config.toml
num_attention_heads = 2
num_key_value_heads = 2
hidden_act = "squared_relu"
norm_place = "pre"
positions = "rope"
init_std_qkv = 0.0301
beta1 = 0.9
weight_decay = 0.092
lr_head = 0.00605
warmup_steps = 215
MLP neurons of a small language model. Each row is named by its layer, matrix (down: output weights) and neuron, and shows model dimensions 96-191. Each number is 500 + 50 x the weight over its row's rms, rounded and kept within 0 to 999. Numbers have three digits each.
Before each neuron's rows, "fires before" lists the tokens most often just after its 100 highest values on Wikipedia text that the model never trained on.

fires before: " ", " football", " American", " b", " a", "–19"
L22.down52:483494422543455501536539507630441589486430550505539463565551437573411532503507504529449563515487553528516496506483573530462570333491572583569499537498507469474582446568452557529479482442486551510498525602602447570469489574457495447554534502523559508530501516424494542567408462557493512525

fires before: "me", "ate", "age", "port", "m"
L18.down528:514450463525420462492442442500548453487582608492477496484469559555508451507457492465491599513530546556506481533494428552513545442454530597397477489483467502571532494583465580460497469555448540451514475445570575464473440595552541518523609518533475454572482588521432561530441517522576528490

fires before: " T", "et", "ot", "ut", "t", "tt"
L18.down193:549483523551430497538489502511521641443405476519546490483445505436454556529502591408478449548439379491546457480582512588533564372494469451533492497518561530432491472457553506627498478515409475492505501451484596604475559559470473509485459572545425484526479602572537498537557604500475505435

fires before: "ri", " 1", "vi", " ", " 10"
L18.down727:517466569420447385545477593449476569432514581543524531497472398512478539548559527489493482554415506438515515491521450526506603398404542497521475561539556525439536429491484450567604470473514528481505495454517570446544476421479479501510512482491474544463556502565546420502412478479504448578

fires before: "s", "o", "us", "ive", "in"
L19.down23:521469508512434510378660498552523513500584495511523440498497497462492557436561512572517529459431639465377521449546565499464452441437412442533552470515497515458543461478432544550446533470483520547522532490622462568491565517393580471534461535491486523469498449432529542460506601431448447498

fires before: " of", "now", "ic", "ed", "ro", "ly"
L15.down409:464541532582520410489486521457604533531503518526529558526515561518572527554516425482404542582513464475478461415583455501452579520465517579526543561526506491564448455535546495506491476502453548337546570466422447559454521486572508497416479530536493455497573502555489429482503544499450456518

fires before: "s", "pt", "t"
L12.down161:553400515387541474488370454563488485488527544544522537483455495532562471475605510540511555489543535592474464494499481557566529528517505592479447449472565561517557454548461461562426507568498546549390512521468628521517453502570524499499545539471531477461543461429502505477509446438502536486

fires before: "y", "1", " 1", "gi", "id", "ir"
L18.down332:519530520611610484571445539535462550457423506510486546524442455518381443479563592384534572485486444510510408585476567434499550370471523534534558534463592429485538548514480523523557510492389540519505511522413375517515515502569414522411492492505510490465537499526566512442415440439509496494

fires before: "\n", " The", " It", " In"
L6.down352:484546522476583506510549545413563556482494493508568430506548517508538506510491452520571521508535425506515521571376476533451469455646522477496484597497558516437472506576543535405594536394563489561512580492561558398587571450402550515557462502485540491425582519392507479565436589472544609544

fires before: "s", "al", "ip", "der"
L15.down325:502471509386470492417506494459479502438513450586481535413343457520551525524476503475391456561429462524458491527471536509468421567529595493496384519476515558479505510450602460551454491515494574503522517516497546540554494595511518601468482525543382476559598527619571501476514466494499480419

fires before: "s", "d", "red", "de", "in"
L9.down386:506466537502571572505423460420509535418538450578552549507415436432442375569481495492468539537500524486560435543487513563562502576535487542519510500474489509490540499392462525544467470494614459484489559494457512533475460518407458509535420499437581501520533487442428560521489374447536494585

fires before: " with", "s", " the", " to"
L18.down214:551498537435461432505543486481411525514578480400528512507565458434565444588495566565534397511517492523456452527576581534527539484439549487520569503503516501486561482534510554527423424616515455524488578454511515475439507473447513584493516502566506555595548598372492492511435486470592484516

fires before: "t", "ce", " on", "ance", "d"
L12.down58:480505535537441455495594557456449500397526461424534457475501560428541547455503598517449540371465540562471510478429514527513523484558482501426443508517411638473483459558559438468475454547507463544481504445565438469551469515507588432506534548442489501545437379552498503506383503498618512584

fires before: " 2", "-", " 3", "2", " 7", "ver"
L22.down158:557482528408502513523507438484486533453425520577538478459485455416511520548499518557519494474534481524627504496455584463575566485488453514526588560484449499512575446504527476568497405514384464498546501528509404406480454568529546528480538564590547567432474395621444441577494479481509524421

fires before: " 3", " 4", "\\", " 1", " 2"
L19.down640:506513484425506539567522407534448521506461535542554498437606511486493464484484500562501491535462454455523459486476534464469489407485557565429523473486493503509584468515566548505495559491427406526615507578495499561492541489571496479417582460457578464524406451501403472528558531448533491527

fires before: "\n"
L19.down707:466617478488450494434452511464476536459471510516570426459537494393429575440540483466447540461468525507578541519456539558447498472653425529531389501504472478599492464520454573527561528498406512511477489496498563517460419469487392505523449428473513554470543464519465458525608530485532549521

fires before: "d", "u", "s", "t", "do", "der"
L18.down751:448539640470592556442507444487519611368571523432490471502504550612497558487546425488509495616523582449479478407523465513515496562485541478494530483436462468494502566459571533519498421488496478483536471533515524535514483551558492515538563533513482472463582530594468514455508479497473512489

fires before: " to", " that", " the", " ", " and"
L15.down30:521493543433481565460613489466501426463577516559476521482552454619559507570577566403490383394576555518477565507523513430491454459419443601473447433517438542512495533514498489499522551524541496589499554488502539479607576536584420565524488443452431459488495512497470605415460504447555486465

fires before: "al", "o", "le", "er", "ent", "in"
L15.down383:548523495496503529412461590535467448436521498496492515549423481521548551472499445567397454506391530550455502480483508511515542500486507506520530484511555548420488543516406402531439486470467497498573550488518570435571526570445451502526550414382468512472528447568552606540548517498574536391

fires before: "s", "ed", "es"
L19.down294:515509524529450533582411465453569550536514508525455531474510481556469473499562491597458589568524603499508434455530443490620510556449470519563479445485515515499501547508444461542498458601471451594458606520487644501467478538401461590479580576541610586483536504545455469509518467429508502488

fires before: "\n", " to", "ed", "d", "st"
L6.down349:378468447521456469594533473365413475456474461476571564591521470509502468418446454425537522445448469516453393523332496518436576469535501542559479395563438544440517422486428507514478447561444509470518537481491498533444496436536431549459507444471517543507541453463557640522439503470434614418

fires before: "d", "ed", "row"
L18.down424:494544462582575576651506529506435533514455532474573529535513491512482530557542550571523510518501505580591515440333465407516530522578507522460462489480492531553483470469542493474491475464479482527484463488510425497555586416493520443501509527543489428577429524516515560431606535573485502518

fires before: "ed", "ba", "ly", " of", "em"
L15.down726:573529497545466549472530504567562491516555483472460505457397479532508540499469495548493513454446539407544610448556451505527486532457489569572474522554405541511563489485550552497529564518580557432580544558469464489470490492551474546558496556531413452469509448513468465514450464423453518428

fires before: " of"
L22.down518:440448519605487563497484547497520588477535553452489451397484576453502499550476415481522490504517464503388508437492495524471533357447480507497492556524488485460488562506520582503500490495446523453460628508460500566487530531533488446482460544545488487535497533489495540446581512472456454463

fires before: "il", "ill", "P", "ing", "n", "ed"
L22.down139:508521527412451508493494567541480476481565463453554559462466546525479504466496572439546559527464598440455453508534627439533476544456474540524538503527507373495516455456508511517473468496525456519437513547482527540532402579423473425482502551472512473478449508432489444469480530530374521471

fires before: "s", " |", ")", " place"
L22.down332:556551493557541601478482445541603489408473484503485565469525462473502386493543583530440502481545529498531451592544449429541458421420428456520508469509542507530538488478517494522520482575510488551513538509484496492419552547477552517437513543472638531433473548466446452615561509437547530571

fires before: ","
L14.down561:522564518494501613481501557518508554507451483545444539457549431561505471517480479502511402440538488564412439525565502543450493545553456530480540411495534503582592491538523562520554484433588497458595499463464447468456526488514534515577457411438491607478504444438533467572438570461490462480

fires before: "ing", "5", "tion", "ring"
L19.down745:573508474531459465550555481489475546416467608503483452474529555492442671504521548502433522464515425459560491435486545442499610458434522398506491507470479540480509405479486384508588467536496480407501550517537482509476500551485428427522437486468461510463531561469470473463471604489504544524

fires before: "ed", "al", "ing", "et", "el"
L22.down536:490483498458541524487525548419538469498477568521527527397498557581436494465476528512426542519540579487540447469521426407501505452486643485511564535526515522500497518476547479513493528518481536491553455458503497459494576530520552458567532495510573534579479549473346490543547504573623544465

fires before: "ed", " of", "ing", "s", "ment", "ow"
L10.down37:527479509422441607489526508614491448579580566444504515444566475516504440548546537522500469523461499563490566528501525469495545554501524354468547425431401467510535478493560521450492405510579475540406488480497466569517501475545504491518461598455502545463427439496549518390630515455425524555

fires before: "s", "e", "ton", "ch", "ed", "t"
L19.down361:543465521417527485470513424593516468432479485502435543479505499491472461417543497508596496505467469543550460535496536493443545512557543474443544465581501580480618574544501547541538459443417451444452487557453496483512394528601497475478546516412547504466448498527482382479557492519430527548

fires before: "\n", ",", ".", " and", "s"
L12.down178:621494500549478632442430520450493467471531457438467503551451524482516470543508580567472471532642516559535471481407520533561474370445520547478587499517600505534508523501507538524498554542454544508453562504489475467489572530429519544505493473519607461461454503470579609509511438402616467404

fires before: "age", "m", "mi", "port", "me", "s"
L22.down157:449424454511479382461531596519451600421581537388436527498503487573548452437547446480531592527462570472485528520490530557475447497498483459551471533424558568614458488500566539428486551458452519464577575512527495416564458574512565575457528491461567449491487571442438443487520532516568472528

fires before: "\n", " ", " —", " the", " to"
L12.down204:471481541511547423503556578431590491558536503641567520536533577438475541528535559489448506539354419434457516493574506462558502468417542556501534448424533522459615389575486422536464466531514546503577602580457558483497456461544449482461511446525460519549566447491498508475458520430401639462

fires before: "one", "ic", "ward", "us", "ition"
L6.down353:475442555496362471515435490624445537527534433469523474501465504535493431450435374535570527565461463429381504487469422596562570496481460471560540516452455551538532508605474530545526465560522465460447478568550442437549453505457621438594527530538531509593496533518477473540486478504580431538

fires before: "\n", " /", "les"
L14.down69:505641499520531433490466525421520476461508565538583498463548495456531501449511427590498474480468481563529480484513437478531472533551511495485522543482561551460450464424487546537437446455597525480546487587456458515527505464515415513481512522455443560456509501370460438535553552580465547476

fires before: "2", "\\", "n", "1", "d", "3"
L19.down497:486456594476563385572506425492494563527444522445573448405443514507477483565535522580537494534554505471472471640502495520514481422478573482441479568463509515439475542504516512519481527547543475482562415558511492561530544527566407551423519548444510479547486478535412456446578493519569469585

fires before: "ent", "d", "li", "ver", "ish", "ence"
L19.down24:457586528500541568449466633419529494501444513468453470571561516467515513483511543578449591435513519501493462527495512436462458517546387497502536571498472500527567524545544544512456558501539492519453470512499487519367500413558530569516506485460502530479579526482526476465510546444497488433

fires before: "ed", "d", "n", "en", "ne"
L14.down677:472430543499512472634513517619489512443527428534500453496438466534465459484461494437443489460494602507513476563564494505480447552494460528466492576552499484569455445504549539411502572401568566454534456485531478564532491542517562566483507557452532500429369386536452554549484555474483557477

fires before: " of", ",", "."
L19.down195:562419485561441579567432473517503485480465498506473430388389412501464560595501460527558415544579489579527467505518446515455518353484453432508445566503449446488508512470405435574486388560450427542484519468541527456558497517531492445485473570458524564530543532511507529521520456474512474456

fires before: "ce", "ed", "ci", "ing", "un", "ated"
L10.down370:520505556527558459475472439506572465502517517462546508429498538531463476586556555487535430502550520515418475514519490530553515514368518499469553527471561508487470544456516532563603653537444476481379530493523585483428506527572497546506544478481644525493447499586407445549559468525453513550

fires before: "s", "d"
L10.down397:582475500462531495420473567564527413484501476572449431528405451446472419608525409483480520528526560522485503498551469487540515448494494455546503515456474505481508489492477491555561453555506493520478526559392578527491474550504492532481488474480533555471438552440495526503594469447493518552

fires before: " ", "|", "-", "\n", " 1"
L16.down120:505524567498497570500488507558452530588458639590512469591571519468509414409527454522531415459528580442449519454509539479475514407544500522451461460539514489471509480469508559490474479441540570459506531517572531531495459554526526517475567516465495478450559525561549443441516577433505563507

fires before: ","
L10.down620:553512513479505573488549413457539553538544462544520611485496539536513503550478587424518536443493490532472488547515559557552595567539465510501514385504575479541554515572495534557562559463492475436516498522463519525518466545560628532496474483579372456566572483439486499477441562398439490457

fires before: "ment", "ig", "it", "ed", "ant", "vi"
L22.down74:527512580493477527434443504474463517499484501558424534498538504422481708499528555482437595452548507549494429549488543390497425500494559528506542403494591495537526497447476453508449559493576474550462415559543581522441503485512564447549519447443535553474489478521479504515484389495550512505

fires before: ",", ".", " for", " in", " of", " ("
L16.down385:533493517513533524486478530558422557494479516515475500480603491501454450562527583432504512494515403551507437419514469560507445417514523432516465441531489556580478485513618539586576494466441604554527445407476491483426500510481521515423501475458499407479486554365416460522459426445519548577

fires before: "d", "ed", "ology", "s", "ated", "red"
L14.down454:458464479575486440510518490553453576422505501464556516559547500505429434489485506514555519445506451469585475621497551583456475530512514539534421533506466542532518511612505486486520538364453434423561555487534441514507506450562540582507449444485503567475514394536469536564526462452404597425

fires before: "e", "ation", "ations", "ar", "ated", "w"
L6.down672:637432526592499490412488524589547532457495396428468527532449394572429496538443567537537445516531535433470535513508537564418517516567425566474476549488514521535500520566595512539523463502471503572577449413565373472515544505516540497527474466454554486465471518534474495515531496529534510501

fires before: "as", "in", "er", "art", "ron", "os"
L22.down59:543464438428546461553533494487506503459534574492460526548442551472554475532461513497434569536411506488501484435518485449546453561551492538460477525414468567415526557481557488524509431463507478569523486562536546492490490566475534411491589494433583508530495589498498511511533621561542546497

fires before: " a", " an", " ", " A"
L18.down283:433485478434459523598440539514393552482487494533565513434514546467438568428524471559511528567525453542490387568590521474435500436461554509506434490492568477530482419489474531571515479476434558512539550503591526488520526451467459476503421514456451564521528544466434462506525461447559502454

fires before: "al", "ic", "ra", "ated", "ation"
L22.down750:491479502526517596507566506425472518406453509438575553442461469530462486582499566547459518395454603441514534541517516573577529451523454412585451550480542610606452591424548462509477565485418523480449492592447406558490446521553488637565522450446470499409495514511455553542517512454514444472

fires before: " |", "ate", "%", "t", "round"
L16.down352:610477474451529528475583514512472406448402482563506508507509463455537539524540516397495502400553447482408473462474521480526503477467480501501522471518488464458519432423450531662479582544487572589493515495455538544528524566516490554454609465554509468488560608425537622476472531466474471448

fires before: "b", "B"
L19.down762:611434421536512535480496549417489502404515550435505420441495588444469541540500554497498375405524403479413551480446431498507463448461505540562510477477451565450480453448403520548583497527555473480566590505564483554534485429510562423557443520475499548486439419436544480426540476496434462489

fires before: "s", "t", "om", "d", "ce", " of"
L6.down161:425543637481574497555543537561447496503514479584587432527512472545576471495557506543517450470486501575487546560527459437573455546484483667505570493439503511494481609561501435508478460478542461543535481616489505442437461476550551478514443549520474473471434513445465410534566573561438531464

fires before: "n", "cent"
L9.down174:572612526467522416485525533592510571474573503589557456469516526492520410567501545471479500464536495492433493508466557467535499551459498456529462543474515506456477483557463535471465484546514404472552502532487491420519507522598486608437367603471567473563573505533442436592593403477498596493

fires before: ".", "ed", "ang", "in", "y", "4"
L19.down669:499481488504476438499570490541458487527486572548499556468427515499370417560479576573553569441469510607515483492479516449493509479544488470451507551552531551516492554540534389528440497527390552608485444560516426475413528439519481536550586559517562428495496509579564570511452561484599414509

fires before: "b", "bu", "bo", "be", "B"
L18.down524:550472463442483529577544479454437549471440519458625472521464529526472481555507484497515516508532420582482612472573396546574591416477525585557388527405476474471486347480517528594489526512496489469498541433510564479451517548530525548472495500572492556491554510534535497424594490529407521478

fires before: "al", "t", "ated", "ate", "ation", "er"
L18.down284:546445491429493466426511553535520539540525502568442509502556600453551473537492431481511502476480506482441546497505502450513450502510520570518537541540382575485498477523516467499514527573435460618487501423442517496545445405474522449479651466576449451457508565547453451428538506585485493455

fires before: " |", " (", ",", " (19", ".", " and"
L6.down570:573399475472511576420419492485422528388567504500534527541524466380511541506382478481514511496474453592505500491467520578480516362494428510450483563547500507567434592545575495578446503580457497516525488514590482541581423488542467475505479457517453479558478483650477473484526511451478551472

fires before: "ction", "er", "ic", "in", "ctor", "as"
L9.down127:517492553479455413516534395490524499490485442530526483478529461479534511551481394571543533473529456533413457524467499479477526494406567531571594488470555513491574554482426601526516484413483449592570500458449493449442506536481567480562514510513556527550592409480547498534446479537502609488

fires before: " |", ".", ",", "st", ":"
L19.down326:564494517530497471483540580508454533464527565461404440477451493530494451479547542433497429528475459577509471412532520571495487440540423504508532522571446522456469475582488537489512364496596493549491513556438510485418528474519420509601526498554540543541415470491539467455447506477527467497

fires before: "s", "ver", "od", "val", "li", "we"
L6.down240:551494549396463574395471507407489552472504501530578515445513490578500516514421509545473519428506450458535529447415487451549507618423431480509549489479529501479647546564567527604514509500431391495492519516578571502415458546480567487478456578520508441495513521474524400521626533499552508488

fires before: "ed", "d", " to", "red", "ing"
L16.down730:397496493556446490479449531538502468456510481602498544507486637529509477515493530455482531546412519474499615597419514456543526570476591514405491558498490539449450420510505458408444508448483471469467576421544438512498515457548503491505542475465501385470438496576445592406511531451510463549

fires before: "ar"
L22.down194:506482431468549521505479519538506528450431569532547539526504478519446561518565513588425434513495426463522532552581416515491556484657491543441447485417463492459448459549520447439561478474522509439538448587481463573518510496404430515533582505579462521449609434605416452528495554524394529489

fires before: "ri", "ni", "ci", "i"
L19.down252:516453506408507460534535543416460487499582478508491468446533414607585496521564531447545519521453507509571463577424501428462537459498494524483433485503432516469500564534508489484583476474455486456438470467548569526536512449453505470447473450504487545482485561454540487521541596494478449390

fires before: ".", " of", ",", " and", " in", " to"
L9.down497:564435591529510415470567498483505515455489518504488502497558469427525439487553487528500572488640469582471496474532474508559523383526469459542550488414551498549524501524538597474457511467463405499501411573482484486425551537530486500454455504489438556559469479518507497599545509487575498492

fires before: ",", ".", " and", " in", "\""
L22.down475:547551498506456520448507464512449487433592509543497541471504418421492504519489480383507479456531362516563504509495487492377573254538452533481432438419461509595541537454534560488467574459548537466550466518464500474506495504503446502520478516446573477425549459520518427517517529522564589438

fires before: " 1", " 2", " 3", " 0", " 4", ":"
L18.down24:548463564490456612550507449504442518503402558521530566452597561518504431432442578553429442493505562523561465495491461416512592473547454523458636480562537470531598522498495521594458462431589526493458453515533481564574499549505486393345581444528543579442446504537474446520465557549479542521

fires before: "th", "ing", "er", "ly"
L22.down244:450592519601459617463633427394565495542459528511484483419602491488522420533437438501508534573479531498485519481527495414540560461407519512453476484556487562470489564561498506445519538488469562578547514509513513503545545527475484482531560485589546562543530417458554524573513533577478493498

fires before: "g", "gi"
L22.down304:580549405476454520527458545531466450556488435517470553444445402559446496524506505532491550503512465518452482517539442460525508426374553514539532494558436443513490558425494597456537422396535516563466511464432392448508522482543477627459557479413422527499460528495686424370525477509522475459

fires before: "t", "s", "ence", " to"
L18.down591:540520572467500492401546532509532491486393529513468541472511505568552473583546481528476367451477605495516587420497555495620473572579592500508572506523552505522546484493500522505533525481534525464473538585511523571508538490569494411519461491512485493566479547437477499505498572459537517438

fires before: "dge", "y", "ni", "st", "ta", "et"
L22.down387:455549481469491418546498472502514485414500486480518468497492501541507546536540499468497493545472393522527424384483548541479473430504514453521493569396581457586584488407518529479593567547525432478508511502434529520512462473507436467524466541508453433402500555602477412461443500443441448472

fires before: "ri"
L22.down432:520419511473467427463573570443558504520584547467546514499512445546467521516442446509534458454462518522589481490446506569471552521445475513454491490568493486492529478477391484520526451530564512456503465479515577431493478416402453430412399493569485495453468557535538458512518473521482487512

fires before: "u", "an", "os", "et", "il", "ar"
L19.down339:491498458459511528493455494452405483421546505450628447527555489494388482508538454487494526452448497550463544507581445584573414457483524512485512506531557588492543450495627540553548469501569457458557504511509449517493475514533468417472580577591607518506513490537453538591440484504505560406

fires before: "al", "age", "my", "port", "a"
L9.down504:461425463506533479451423512503422414482612452541558530466510420504411413531512534437538456422488520497488451556466564602454518540479429591509573553481487563556434483447602466393470556458512464606479494509498423535475484512450524507488603433514557526476447511544519460532501492521519472418

fires before: " that", ",", " to", ":", " a"
L22.down111:476517513535506525455473558504475580503443544483524501430426513524515519552491473375546483545563435508436411453448503602535491428485459433554566465590485522574505465458414496421498517460557535425466481489458464578502456411516462442490563481503514516463526553505431502546569511466473422486

fires before: "ki", "o", "d", "ation", "e"
L16.down84:516461572503498528371483527528622431433438522464473425392469480494518493491566515526511373491494438470441588607481414507372521522541486506502525530549509510538486528480588481491548494472459447504538512516528507566427434439532458467413617532450513495453579521454508530543538527566498541565

fires before: "ic", "us", "one", "ed", "ted"
L19.down362:511456588520531486561497430494408490480559450483575429494431503552516547439547425547506529452484558453515626493454448577438513555438482506461549433440447495474546502503481477481524514514546532433551548522474489432426503514474523462514510569399467540538490462544536484475390539515472362416

fires before: ",", ".", ")", " to", ").", " and"
L18.down722:561520511516460512473544530440520521417557475539479517442546486424521550481495475502508519412524548558529458520483477414458556338450442442473532507381464544601524554508547524553467478416523473464551430494568482450506480452528544444561507505396519522449462420415437566437499480487508474549

fires before: "t"
L18.down12:619507488513409470608552576574467566481489520513523528496485535457582536520520473490574478466499525577477567434520605427557536399510365471464446581492491415479493468444485557576547463575444549454523569391414537511551526442513509468551617508509445464485553515559505459582547487505534482419

fires before: "ver", " to", "od", " on", "d", "ing"
L19.down113:545545459449486489402479475504504507474458491469513582463456420518531579545505522590485498418493498465490458480462493413441530496539445473422473596451383539508421398426463607463410573519529510479539491488509486535452464496495498455526557434450576567479547550534438607509445472507534495613

fires before: "ed", "ot", "en", "er", "emb", "in"
L22.down397:563460511484475504540508477532477466410533447500502442596473508556511648462456531492517455466520524427542517515503516488549580496516392536469448495562475565419547490496583540589421562548523548460584607529547442420486480461465606475523514545539596447384460462499438501484491488490449497490

fires before: "t", "T", "ic", ")", "as", "ed"
L10.down136:422528500366479428546551505539406540432555464447500542442547503526602448538449503553521517511525504464426492494514549542482531504450530550483520549443507535477500444483462532440450566441484540551501476381451471553483485441471495505558590493417537458516670429492473464481444540495599553497

fires before: "|", "|---|---|", "-", " 1", "\n"
L19.down757:519472570474578458456461470556548545540498450541590529472487516592551550461505531434482466508497495496488499470536567365484524526493560455442453467482524489501504491500501451455539529505537568469477480474569503491537582532571486483509559547498565543509455494613501429448481545518468535626

fires before: "ic", "P", "/", "1", "ing", "ric"
L18.down766:585452526448462506502511552426546523430544545471530507484456411429440537525487495510525572529449395535511492429527503531452639384494430493557570512508504510584545478552484560510589541515461474509453483460661495493528530514475507548519436616528488468498600543511499443487512538479434461418

fires before: "y", "R", "ian", "gu", "F", "N"
L14.down699:576534544539397522523493534517458557431535447549393463472501470467458571476441545530416591613548581490441571497431538544499495572483413508424437511526478452537471409534547450471498570467541525460509432519457418494567594498462414460519493480476542463458472509561459585492516435505569457413

fires before: "ing", "ard"
L22.down10:556478534485515535469526542441511528521567457505455505498512521487470532573447533496461595408556469492415486441448539511528454344456435428562448547420524497489448504517469439555474647475541504473565583519556444486498445487481457578505474484468557524446511548441485497465511517441480541480

fires before: "end", "ed", "al", "ction", "ous", "e"
L22.down479:519452502478486415513492476553529533526500522508534543491493548452528490510495494483561537432419456479448505555534521504520561586450527540521447564538410537515449493467592580523466499554566498460516464508494526483487474459540503446558555570499464523540517479533395612538478476468557505533

fires before: "er", "ing", "ers"
L22.down256:449486570447468499498557473494506566478498511572480562434540476635508521500480475465441623531555564487464405454437506524473476467476517554480551581466498571526529514428383459546465507582452486560597513568461559506475590505546500447524544499512542524549552508419505557557495481447521514511

fires before: "ation", "ated", "ations", "ative", "y", "ite"
L14.down22:490452599533564421546438558478478458418432461567491538515515428541486525567538528429546543462515571480422540553491552500474398477536459495509486485471532529454588534424526626630471459524509555542482429469550474625461502479403507546530521538512492452471423449504432561526502510533504404522

fires before: "s", "•", "unt", "up", "us"
L10.down96:477587460470500558597605450576413456460515396503505482545543484543451515503547413555460531518440441454535470519504630529488413509527559456514552425445449461491501470438396518580446471469550481481566518556493543491540481530524635516471507442533429498584471560559446572460589501517422544520

fires before: "al", "ated", "f", "ship", " to", " of"
L12.down538:502461465545439466501530482467452558580468512434477636411497477490458434559543495455483497454482496478466485330558488480539547491423464457568555515464441621449543488369507515512434560541448472470535518499479440483482472435583449494573467477494517553472448463524494580397460490482438499520

fires before: ")", ",", ").", ".", "),", "–"
L12.down502:490451512547500533451492489581537524431525465522472548453523451488587492480600473454485513492552449490419495440411568465504554413442503577504499599542520558575585479516630578566549478430475528504555482412447385491405489451415474596561416468481467549613476493500462522497569528406497479474

fires before: " to"
L22.down208:495499413505478488535547496492565472511609535495618554431521558599552513527493560453545492456464490448495558447457493485533534381492465610546422436465589613468571411455464529479409489534459541590488448527572495533506531489564524555468481448538539455458511551531495445476487470464425451538

fires before: "al", "″", "bu", ".", "y"
L14.down502:497498459461491450557392533468534433527484523481519477512447515409389488414504544485541523547449521600518477495439496586498552496525516529576510559483572617507485541451588457453466418551423464437560497497526440513490447473534409503537563514448397619447463513474448551503505485560595505574

fires before: " —", "s", " Total"
L18.down219:473567472506500492503538472540500462507483450596477498593490567573545404600510473505540507493462451539407546527480578490507496453486482517439548418487542528473508514608510537458512526558474514480472525484502467522493429552484516488472543504479540466544469512509652552475416515467459455522

fires before: "ed", "ance", "ing", "s", "ant", "ation"
L12.down29:557470506471529521566578464528583583523520516444547544528537510447480530589502582553455561491506589544547424520549567465521502578508588497507547542527554420460573575519539517524498563435596464540493496467507507432382608499534453458541487495512533463510600480510537539503515527441586508516